Weights of a small GPT-style language model, trained from scratch on English Wikipedia.
Architecture: tied embeddings, ALiBi.
Training: a variant of Adam for these matrices, 1245M tokens, 9499 steps.
MLP neurons of a small language model. Each row is named by its layer, matrix (down: output weights) and neuron, and shows model dimensions 357-484. Each number is 128 + 24 x the weight over its row's rms, rounded and kept within 0 to 255.
A block is one neuron, or neurons of one layer that tend to fire together. After each block is what it responds to, as a language model described it from the Wikipedia text at the highest values.

L6.down21 [125 141 123 100 153 114 130 120  80 159 100 149 102 122 143  95 109  96  53 144 103 161  99 113 155 159 114 158 149 129  86  82 101 127 105  61 134 188 140 142 167 136 131 123 103 151 115 177 134 117 126 115 143 117 161 163 139 154 129 125 139 130 107 143 121 166 153 177 135  85 163 130 151 112 143 128 138 129 141 103 105 141 156 147  97  86 126 114 111 137 122 125 123 121 137  95  93 100 146 120 128 133 144 107 135 145 120 115 186 108 171 131 117 155 153 146 115 107  85 153  70  95 133 148 144 144 128 147]
L6.down55 [142 124 143 121 106 105 148 114 141 122 120 129 115 131  99 107 149  74 139 126 121 148 136 132  99  91 130 107 120 134 106 155 166 161 113  81 100 143  91 138 110 119 148 126 147 142 127 147 149 140 167 100 119 152 142 135 125 125 134 122 139 107 132 110 111 111 142 131  93  87  90 145 104 139  98 132 110 164 141 104 139 122 113 137 147 117 101 108 128 245 125 185  90  99 110 150 125 139 135 108 158 143 152 170 135 122 128  92 123 105 121 118 157 154 100 118 150 141 105 128 153 104 114 186  60 139 127 156]
L6.down145 [133  56 111  93 146 156 119 114 113 177 105 144 133  98 109 122 132 103  89 116 148 127 180 106  68  87 147 117 112 107 127 107 132 120 113 109 143 106 114 113 167  45 138 145 151 124  94 133 126 153 110 156 101 169 119 166 134 141 135  86 102 135 132 153 129 107 118  99 136 112 118 136 143 151 125 119 136 107 155 167 135  89 109 141 137 131 142 102 135 149 130 127 163 121 119 103 141 170 111 138 133  86 121 132  83 117 121 142 154 156 136 110 143 142 136 138  93 110 104 115 147 122 114 161 112 145 131 118]
L6.down251 [ 91 107 138 129 125 118 127 174 160 127 115 115 132 152 148 138 115 174 110 101 118 118  97 115 111 135 110 127 116 109  96 155 126 104 111  84 132 125  93  92 133 150 158 108 100 114 123 142 145 124 155 149  61 145 152  98 138 175 159 118 139  98 103 139 180 165 132 125 147 113 120 141 131 110 116  76 154 122 161 114 114 131 100 138 133  75 119 106 139 173 148 180 114  97 160 105 147 119 103 154  93 162 140 148 104 133 157 134 138 131 111 102 152 121 109  97 163 151 108 110 132  65 130 174  87 119 121 142]
L6.down294 [123 121 110 106 173 151 138 105 157 125 109  90 140 129 102 122  98  97 114 126 109 130 139 129 114 133 128 148 115 124 130 100 123 144 139 148 127 153 120 137 107 130 105 127 165  99 101 151 120 107 169 146 173 143 144 144 142 123 112 131  97 125 109  99  91 124 126 144 141 158 166  86 137 120 101 148 169 138 110 100 145 105 173 165 102 141 134 133 115 191 129 153 101 141 112  90 127 161 137 160 132 112 162 104 120 141 181  93 124 129  74 111 116 116 126  53 122 117 144 143 108 100 156  79 127 146 104 145]
L6.down306 [ 95 138 150 124 101 136 117 110  93 101 112  98 145 107 138 168 108 116 131 151 166 149 118 165 138 174 142 167 134 131  86 101 106 130 119 101 126 139 178 171 166 122 170 158 149 133  73 142 103 138 135  91 146 115 117 128 167 181 148 120 152 134 136 164 129 119 126  82 149 130 142 109 206 109 133 138 139  94 129  96 108 105  84 124 163  96  94 139  96 215 137 141  98 163  96 122 125 148 104 155 142 130 137 120 117  87 137 124 151 142 115 131 121 104 135 174 117 117 121 138 130 115 140  88 152 197 158  87]
L6.down419 [163 113 152 141 149 119 143 155 101 155 117 141 166 103 127 139 126 107 115 129 143 123 153 125 115 135 129 117 124 129 122 151  74 172 133 120 124 130 156 173 147 177 110 115 130 132 123 203 125 111 101 114 132 117 105  86 153 160 151  81  95 133 103 144 123 112 123 142 102 105 107 154 100 107 127 146 131 142 135 122 108 159 114 182  95 128 106 154 134 125  84 108 146 100 167  97 112 121 189 161  87 124 102 158 107 117 158 112  93 130 161 168 162 167 110 139  92 132  83 109 155 130  99 203 168 111 116 135]
L6.down442 [158 103 153  94 132 111 107 152  87 154 107 141 148 181 161 118 137 120 114 113  76 129 164 108  91 145 194 148 173 104 139 146 195 113 115 159 132 168 149 147  36 159 144 103 117 157 156 164 127 140 133 113 105 157 129  66  92 106 126 154 110 117 119 137 118 138 126  94 170 179 156 134 153 115  96 131 113 114 109  86 140 114 135 127  85 108 156 112 139  94 143 148 123 116 177 127 132 127 141 129  90 127  99 109 130 107 146 129 137 122 120  84 146 117 113 138 120  99 118 152  85 149 162 137 127 176 136 140]
L6.down482 [ 87  96 130 123 105 109 106 139 103 110 102 157 111 134 131 154 118 112 135 152 114 138 129 125 103 132 124 113 147 117 116 118 153 163 129  98 141 120 164 134 174 185 140 111 159  90 117 159 129 119 118 128 129 133 128 125 156 147 180 146 117 146 112  90 161 155 131 133  95  83 108 122 166 144 183 127 121 126 134 126 139 154 146 140 120 127 118 110 111 157 152 121 148 113 128 125 116 125 123  74 131 193 153 161 139 125 157  89 113 124 108 147 105 110 125 166 114 144 121 123 135 112 151 145 131 139 107 114]
L6.down499 [128 104 102 119 108 162 105 130 109 174 137 116 153 157 115 161  88 151 118 148 170 150 183 115 113 124  61 105 139 145 120 146 127 120 133 141  88 149 152 118 105  73 124 154 147 122 133 148 138 137 115 187 123 148 144 111 139 158 162 122 121 107 112 138 138 159 133  89 177 120 115 124 101 109 156 137 129 156 128 124 137 138 120  86 115 105 135 139 189 146 101  84 145 112 139 131 111 150 135 115 143 179 101 195 181  85 134 148  94 102 139 144 137 102 161 115 110 160 112 128 100 108 107 110 104 114  82 152]
L6.down529 [113 107 117 153 114 140 128 125  53 135 122  88 144 107 165 106 142 121 137 133  69 138  94 123 124 104  92 104  98 125 139 133 115 118 138 121 140 133 141 134 167 111 134 131 148 105 105 137 120 139 128 127 133 148 133 143 119 183 107 132 130 127 148 153 127 167 161 150 129 104 135 119 146 139 167  98 165 127  76 127 145 106 113 141 112 102 128 106 161 123 109  98  93 120 102 125 133 122  95  73  99 113 143 146 113 105 154 156 109 118 130 153 140 163 118 130 136 141 109 128 153  89 140 109 154  95 150 135]
L6.down900 [190  88 143 168 136 174 146 163 169 110 154 137  96 146 123 153 135 183 127 141 102 130 134 163 103  90 170 105 111 114 114 126 119 143 172 124 112 134 122 111 192 155 111 116 173 112  97 131 120 109 130 123 100 128 158 113 117 158 155 108 133 186 138 156 149 132  68 170 116 132 110 103  81 166 124 143 151 193 123 112 132 110 102 158 112 145 129 109 149 125 122 108 158  95 108 107 142 162 114 105 156 151 151  95 108 128 132 117 134  82 142  70 109 105 108 109  99 110 125 134 173 142  61 151 125 142 121  80]
L6.down1367 [156 108 108 113 109 121 130  91 166 154 132  92 109 108  83 128 123 137 128 135 127 137 130 115 125 117  73 152 156 118 133 112 109 122 131 112 123  87  93 147 167 111 154 131 167  93  70 160 113 108 150 101 160 118 120 154 110 125 130 104 121 105 145 127 156 147 171 103 115 126 124 168 144 129  74 118 121 191 148 103 146 119 161 140 152 141 125 112 153 145 175 107 106  81 137 114 152 122 142 174 162 114 124 119  96 103 166 163 115 124  90 103  92 129 161 126 167 136 106 130 107  87  88 131 145 126 107 134]
L6.down1462 [152 117 115 133 104 146 114 147 131  77 167 148 152 110 113 150 103 119 134 171 163 118 109 105 134 142 158 125 122 131 139 111 146 128 161 139 153  86 149 104 116 145 141  91 115 130 135 120  87 128 136 135 120 126 136 147 158 118 161  90 146 100 140  92 140 122 107 144 129  88 133 156 161 139 134 161  81 131 130 138  90 118 133 131 133 136 137 103 124 137 103 107 133  99 104 123  89 145 132 108 129 128 124 164  96 129 128 118 119 119 123 176 140 172 159 110 127 124 140 122 160 166 149 121 137 102 133 117]
L6.down1683 [ 83 116  77 122 152 172 141 117 115 108 131 128 112 139 108 114 168 114 129 157 130 114  62 147 139 115 164 137 101 157 137 123 149 134 134 136 160 142 149  91 140 123 176 160 152 143 139 138 116 128 126 168 113 143 108  97  84 141 111 155  90 124 111 116 168 146 158 124 126 128 179 112  95 154 148 108 100 180 142 131  91 103 105 172 134 125 127 123 145 121 127  73 146 127 129 147 102 119 137  87 110 165 153 116 161 127 132 132 136  85 116 192 170  95 146 127  92 120 168 141  85 159 100 127 113 181 100 133]
L6.down1749 [139 108 159 132  92 112 128 127 113 141 162  96 178 106 134 114 126 131 135 152 110 125 118 136 129 112 101 122 113 163  99 154 118 145 123 130 111 168 128 153 143 137 115 100 118 131 125 112 180 118 109 100 160 103 108 132 131 118 158 119  95 148  98 111 133 118 143 162 135 135 153 147 167 136 146 120 136 148  89 137 128 101 116  86 128 108 124 117 177 177 142 184 149  90 166 132 139 152 122 119 135 102 145 112 131 142 123 110 146 155 139 137 116 103 133 125 167  95 111 143 122  95 140  93 129 156 130 120]
Responds to: Month names in dates

L7.down741 [ 97 168 126 127 147 117  83 133 149 111 144 132  87 130 138 131 136 136 102  94 137 129 114 133 152 128  85 113 135 136 144 128 101 143 130 119  90 109 105 115  96 163 120 168 136 136 129 136 125  81 162 159  97 125  83  96  92 109 129  86 153 122 147 137 122 160 149 125 156 122 125 125 137 128 132 117 104 106 164 105 135 115  98 106 131 125 140  85 111 113  99 133 141 113 111 151 112 170 142 141 133 128 156 107 116 164 162 110 144 138 119 108 157 119 132 172  96 114 100  98 138  57 153  96 143 117 128 124]
L7.down880 [138 148 113 118 165 170 155 152  96 153 122 101 118 124 132  93 152 142  94 128 111 137 138 108 138 117 145 116 117  99 145 148 152 139 140 124 133  78 136 131 103 120 121 117 106 121 109 181 144 141 138 121 142 146 117 101 145 132 138 138 118  91 139 102 140 152 128 121 131 127 166 168  91 155 127 126 108 111 101  87 132 110 133 138 102 127 131 133 144 156 161 169 123 119  88 148 126 110 130 110 133 124 135 153 121 147 112 105 146 155 132 100 202 101  75 121 110 100 138 127 137 126 124 150 113 145 114 120]
L7.down1187 [123 119 119 107 117 150 115 153 140  94 144 116 141 170 114 113 167 127 149 147  91 128 139 163 101 185 109 106 113 156 142  93  99 154 122 160 159  70 161 133 126 153 126 133  99 127 146 124 157 147 128 105 121 135 103  92 114 130  86 141 142 141 152 112 123 155 136 143 131 117  90 123 145 103 159 134 189 131 145 131 130 134  86 128 130 131 112 146 105 156 110 152 140 131 160 130 108 158 102 137 142 124 185 120 172 142 173 145  97 123 103 137 160 107 112 150 111  81 132 179 131 131 109 140 141 120 151 101]
L7.down1803 [134 121 124 132 124 172 126 140 112 107 144 150 158 111 109 137 108 116 130 131 142 134 145 122 147 141 105  98 139 135 140 187 122 130  98 187 136  88 175 148  60 127 128 116  99 135 142 113 163  96 108 145 148 141  89 111 130  86 155 146 132 115  84 129 130 195 127 117 149 148 121 149 116 121 142  89 129 169 144 118 167 106  81  98 129 130 164  92  81  71 163 142 135 119 116 117 117 142 116 118 130 138 133 141 144 160 124 142 126 104  60 125 159 128 141 180 114 143 118 121 145 125 107 121 137 160 140 128]
Responds to: Auxiliaries before participles

L6.down51 [125 120 141 148 147 135 147 147 118 128 124 114 140 133  91 103 117 129  94 122 132 134 128 182 120 139 141 139 105 114 145 136  82 144 144 107 127 146 145 152 124 119 152 107 115 152 125 161 121 119 121  91 134 118 110 131 153 123 155 139 157 116  92  86  75 101 142 126 127 129 116 114 157 113 111 105 137 166 121 129 115 119 148 123 128 123 127 125 115 148 111 174 132 136 121 133  74 115 158 153 132 178 134 137 152 165 110 161 119 112 125 114 125 109  81 175 101 147 175 171 123 188 128 126 114 152 132 112]
L6.down58 [ 99 131 107 110  95  97 128 115 132  86 120 132 107 126 137 114 128 105 115 165 150 127 153 141 155 141 119 129 106 129 129 128  89 134 110 158 140 142 109 163  45 120 152 131 129 130 117 120 155 128 110 134 153 101 144 144 111 132 108 170 119 131 176 144 123 142 168 111 140 117 117 125 137 100 122 144 126 135 151 127 173 122 133 111 105 155 100 139 115 122 160 137 123 151 163 160 152 153 137 115 148 158 145 129 131 143 114 132 152 116 111  72 150 128 131 139 103 111 115 122 131  76 160 140 122 117 142 147]
L6.down228 [171 159 115 105  97 122 113 127 168 115 179 152 187 137 140 148 148 123 159  99  89 119 138 138 134 142 110 138 118 138 148 160 128 141 117 109 103 133 159 149 121 144 117  72 110 115 128 129 140 136 118 119 132 116 120 128 137 136 143 135  92 140 126  84 175 132 133 135 126 144  95 149 136 148 135  94 138 149 136 166 101 133 115 144 107  97 125 121 112 180 111 113 126 121 162 161 139 140 115 110  77 148 191 134 103 109 150 127 148 140 152 148 155 120  96 107 134 125 117  74 158 123 134 126  91 156 111 114]
L6.down352 [119 152 149  91 106  94 109 137 114 133 176 133  83 118 132 127 132 107 131 116 174 127 163 141 107 163 142 115 184 130 151 135 116 132 118 159 125 128 132 128 157 146 123 141 112  75 151 128 178 157 130 132 118 102 126 156 144 121 141 143 105 125 114 147  99 126 130 133 144 138 112 128  98 131 131  94 146 151 148 118 100 126 128 113 115 105 122 130 112  64  80 103  99 115 124 108 128 137 122 119  96 121 122 128 176 159 111 123 144 119 107 121 160 158  82 117  99 140 105 177 107 173 119  91 114 196  88 147]
L6.down368 [189 151 130 107 122 113 123 111 148  99 141 114  99 160 113 168 119 148 142 123 149 145 158  89 136 133 145 102 131  69 126 118 125  62 106 150 155 145 104 156 149 101 152 141 150 110 114 139 124  96 169 127 144 168 121 128 109  67 134 143 130 152 177  90 117 109 133 112 174 125 130 142 150 104 134 141  82  88 127 116 115 102 143 150 173 125 120 123 108 172  94 118 154 130 123 120 174 152 113 118 165 169 106 133 116  89 131 137 129 134 152 129 126 111 122 109 146  80  98 145 185 167 150 124 147 119 147 123]
L6.down605 [138 142 137 130 136  82 135 129 134 139 137 154 123 106 118 108 139 119  91 120 125 140  94 148 108 178 170 108 135 124 134 132 127 111 137 176 124  95 150 159  98 151  98 115 109  83 121 120 156 151  84 107 137 150 162 144 139 128 105 138 123 107  86  89 100 119 155 133 126 126 111 136 112 131 152 144 129 137 115 152  88  90 143 132 126 141 147 138 139 101  79 118 176 101 129 111 103 133 157 110 142 109 154  61 155 133 120 128 124 124 168  78 150 128 137 118 156 115  94 140 115 164 138 104  94 130 138 140]
L6.down679 [124 109  90 142 144 112 171  98 144  96 111  93 168 168 122 172 131 137 161 122 145 147 134 137  98 132 161 136 123 148 173 125 133 133 110 114 114 124  95 140 152  73 134  92 122 144 147 171 134 101 165 134 100 133  76 126  95 104 172 155 105 126 108 103 166 143 132 161 156 147 115  96 125 109 148 107 149 157 146 133 100  85 112 136 132 127 152  96 117 153 132 184 145 122 126 172 121 113 141 146 112 114 117 112 136 139 101 134  93 135 127 105 135 110 117 179 165  81 136  73 100 109 117  62 124 132 135 132]
L6.down730 [134 136  94 165 150 147 115 136 117 111 176 114 102 140 120 191 111 140 127 147 127 118 174 172 108 118 148 130 109 101 175 168 115 124 130  98  74 139 134 138 149 156  90  93 101  79  87 144 154 148 107 159 126 146 136 130 101 129 141  99 135 131  96 157 128 102 133  97 161 121 115  95 142 128 115 123 149 115 119  88 138 106 106 138 129 117 174 141 133 103 155 155 143  98 133  95 127 129 175  87 134 117 123  98 140 116 176 150 147 125 145 129 149 112  87 115 125 109 113 146 160 125 131 121 122 122 117 126]
L6.down1114 [162  63 102 115 113 135 102 103 126 113 106 130 121 109 111 131 105 142 133 144 116 129 118 113 101  97 176 120 134 131  77 135 177 133  90 148 154 132 137 127 104 130 117  73 122 120 133 159 162 132 108 161  92 138 106 131 102 150 114 147 122 102 113 121  91 161 136  86 125 147 120 113 132 199 147 140 157 109 121 119 107 135 136 168  90 141 132 154 165  80 114 112 122 114 128 171 139 151 137 133  93 105 178 130 150 158 115 103 107  90 156 141 157 122 156 145 117  79 127 153 157 140 158 113 116 136 121 116]
L6.down1127 [142 129 103  90 143 170  93  99 109 129 124 101  96  78 115  87 154 127 106  99 163 167 153 158 115 117 179 118 146 123 148 114 131 102 112 126 135 154 123  92 140 132  99 175 100 180  98 155 161 132 134  83 154 135 159 152 144 129 105 132 157 132 109 148 147 152 119 115 133 109 114 100 133 153 150 100 129 105 136 185 134 103 174  99 117  88 144  77 170 128 144 158 115 144 107 110 129 113 135 133 114  79 118 126 123 122 106 164 141 141 154 139 106 119 142 150 119 156 113 107 121 118 140 111 170 126 144 119]
L6.down1152 [110 131 103 143 137 121 144 142 117 135 145  92 186 186 105 100 133 121 163 115 179 144  86 143 109 122 150 152 119 124 116 136 162 155 124 109 127 111 144 121 123 128 110 108 113 129 135 125 125 107 145 133  70 149  76 142 145 150 140 128 134 122 129 170 124 148 135 154 100 101 109 106 117 125 106  97 146 121 156 144  93  84 145  80 116 120 133 104 110 136 100 143  89 134 133  70 122 127 121 118 136 123 124 106 139 112 126 106 166 134 108 132 142  99 142 123 109 156 155 154 171  92 103 102 140 138 143 139]
L6.down1302 [182 108 130 128  95 153  98 139 140 141 162 122 125 147 127 132  91  68 123 121 132  80 102 145 126 149 110 127 145 165 152 125 101 109 162 120 110 162 121 127 167 111 101 112 133 106 105 169 103 114 114 131 128 171 137 170 134  79  86 109 127 107 130  98 167 116 129 132 149 135 141 146 161 140 160 168 157 180 134 128 139 134 176 152 107 151 159 124 137 165 171 110  96 141 115 164 103 128 170 141 100 145  96 139 139 145  93  95  69 131 157 155 114  90 130 116 127 165 155 163 134 140 110 118  83 169 128  95]
L6.down1310 [123 126 161 128 117 118 163 114 120  86 155 115 147 141 146 133 111 136 126 115 112 101 117 131 132 109 146 128 118 116 137 118 141 113 127  63 121 106 149 145 118 169 136 151 115 110 142 145 179 159  91 113 126  91 120 100 135 127 153 139 118 142 126 109 142 107 120 133 112 136  99  62 120 139 117 106 146 132 113 137 144 146 139 142 124 110 128 144  94 166 125 149 147 164 108 105 146 161 107 124 109 133 179 135 107 149 126 121 132 102  86 140 175 105 142 106 114 106 112 134 155 135 146 125 128 146 157 135]
L6.down1327 [117 123 139 145 116 138 114 135 116  91 183 171 128 124 120 115 107  87  67 121 178 138 127 139 154 151 152 112 109  89 160 111 138 130 106  52 141 136 135 128 102 147 131  94  92 102 139 120 137 149 149 119 149 132 152 125 119 131 140 114 160 136 139 116  86  97 159 145 120 126 150 112 157 145  99 128 146 141 151 121 123  98 147 152 107 138 153 155 120 183 131 164  55 143 116 130 107 135 115 123 117 162  86 132 100 113 136 129 160 132 162 120  80 126 121 142 122 140 123 112 126 122 157 148 125 117 132 111]
L6.down1784 [134 154 168 104 143 136 125 149 113  68 166 124 139 130 109  94 173 139 139  82 117 146 147 159 158 141  98  75 143 138 123 111 178 139 132 102 137 128 107 166 134 139 123 138 124 118 113 111 174 131 108 128 130 121 111 111 128 135 147  94 131  91 112 127 178 139 140 110 151 125 162 115 102 155 105  97 139 165 110  91 113 114 153  86 114 121 169 108 139 119 118 121 118 138 124 132 115 127 100  89 175 117 161 133 145 143 129 126 129  91  94 154 174 145 100 156 129 125  95 133 158 110  77 116 101 130 134 114]
L6.down1971 [134 119 113  87 103 125 140 153 149 133 140 103 111 129 133 133 140 140 125 142 121 145 137 131  98 111 133  96 129 191 113 134  74 138 116 147 119 151 110 160 147 109  60 157 135 112 130 144 133 132 118 136 115 141 151 131 153 177 142  98 143 143 105  87 131 144 110 150 142 172 156 128 124 112 161 148 129  95 134 128 147 117 105 154 151 123 111  86 132 131 142 160 128 121 100 117 108 111 116 109 119 113 118 137  75 139 143 160 156 125  94 149 178 122 132 121 124 126  97 136 141 127 144 110 135 142 120 167]
Responds to: Main verb after subject

L7.down12 [104 162 175  84 141  96 110 109 161 155 122  73  88 173 101 131 165 103 151 113 140 115 111 113 132 103 112 101 149 123 137  89 132 119 159 120 131 102 143 106 147 154  92 133 151 169 127 104 116  88 122 166  86 125 111 168 138 119 121 175 115 150 134 119 134 145 134 158 104 121 137 160 124 174 122 158  97 142 192  76 132 149 131 114 156 172 134 129 165 161 141  94  79 129 147 115 116  96 105 158 123 162 142 119 126  94 124 160 117 136 135 149 122 114 146 119 107 114 123  91 157 125 139 171 144 122 132 116]
L7.down485 [114 141 151  92 115 154 113 137  75 137 131 126 113 150 145 116 144 107 134 131 134 176 148 108 147 117 123 120 128 137 147  99  87 111 105 141 120 111 144 132  74  97 133 141 152 144  82 153 101 140 126 152 160 117 121 100 174 115 151 130 125 125 127 104 103 136 121 115  52 139 134 141 130 140 157 135 133  69 162  88 144 123 116  76 135 107 144  99 134 120 162 176 152 103 142 150 138 137 103 120 124 132 165 117 106 159 175 135 125  90  93  98 104 147 141 128 101  78 142  93 102 129 101 144 125 100 108 178]
L7.down1902 [159  84 133 145 135 111  98  93 111 144 166 156 105 137 119 127 150  97 122 104 138 129  84 140 127 158 145 102 129 162 113  94 138 132  92 135 106 176 124 110 176 116 113 125 130 101 128 134  95 192 169 119 143 121 144 142 100  93  74 159 157 129  99 114 135 136 119  98 128 140  91 164 110 147 185 125 140 101  96 109 149 145 131 114 114  92 150 121 115  97 148 127 126 164 114 138 168 128  58 114 118 132 139 160 150 159 115 105 129  88 129 132 122 125  95 143 124 112 158 137 110 144 121 131 192 105 138 163]
L7.down1944 [132 165 138 116 130 172 172 142  89 129 138 118 148 145 171 136  87 115 170 113 147 160 136 148 121 134 107 109 120 157  92 132 106 121 146  99  79 135 121 151 186 142 163 137 156 175 136 126 151 144 135 117  87 159  76  83 130 128  77 112  92 123 125 118 159 116 155 176 138 160 111 102 122 136 135 160 122 195 152 146 122 118 103 110  82 140 146 143 158 161 107 150  91 139 108  92 127 134 122 111 144 158 137 116 133  94 147 154 134 102 143 119 150 120 132 114 147  65  96 126  71  83  86 198 138 133  95 109]
Responds to: Month names in dates

L3.down765 [118 107  86 154 121 160 120  91 127 132 150 119 131 131 130 176 176 140 109 129  75 168 127 128 137 119 108 127 120 174 155 123 141  65 135  92 107 171  85 144 104 146 104 104 149 135 135 126 136 141 117 121 169 134 158 151 106 121 116  96 118 132 169  87 107 118 119 155 127 115 104 135 144 122 135 143 124 138 112 150  66 106 110 151  83 145 163 147 125 110  88 107 140 146 114 143 108 115 127 176 130 137 158 102 132 167 105 129 175 162  86  98 126  96 174 129 130 134 107 122 123  80  75 147 111 120 109 134]
Responds to: Post-subject auxiliary slot

L3.down805 [ 96 141 168 162  73 146 166 120 181 143 161 135 118 159 122 118 143 129 138 119 140 103 123 135 155 162 159 135 121 106 100  84 113 156  85 124 132  99 156 101  73 128 107 162 128 112 110 136 146 141 123 137 143 104 115 134 151 124 105 131  79 141 153 123 157 143 121 118  88 120 133  80 153 115 117  91 107 163 124 149 100 135 129 158  96 127 173 110 116 182 138 142 149 186 143 148 134 120 127  87 122 127 142 126 128 139 132 116 101 125 114 155 163 148 154 145 114 106 108 129  81 162 112 131 117 121 186  93]
Responds to: Numbers in dates and tables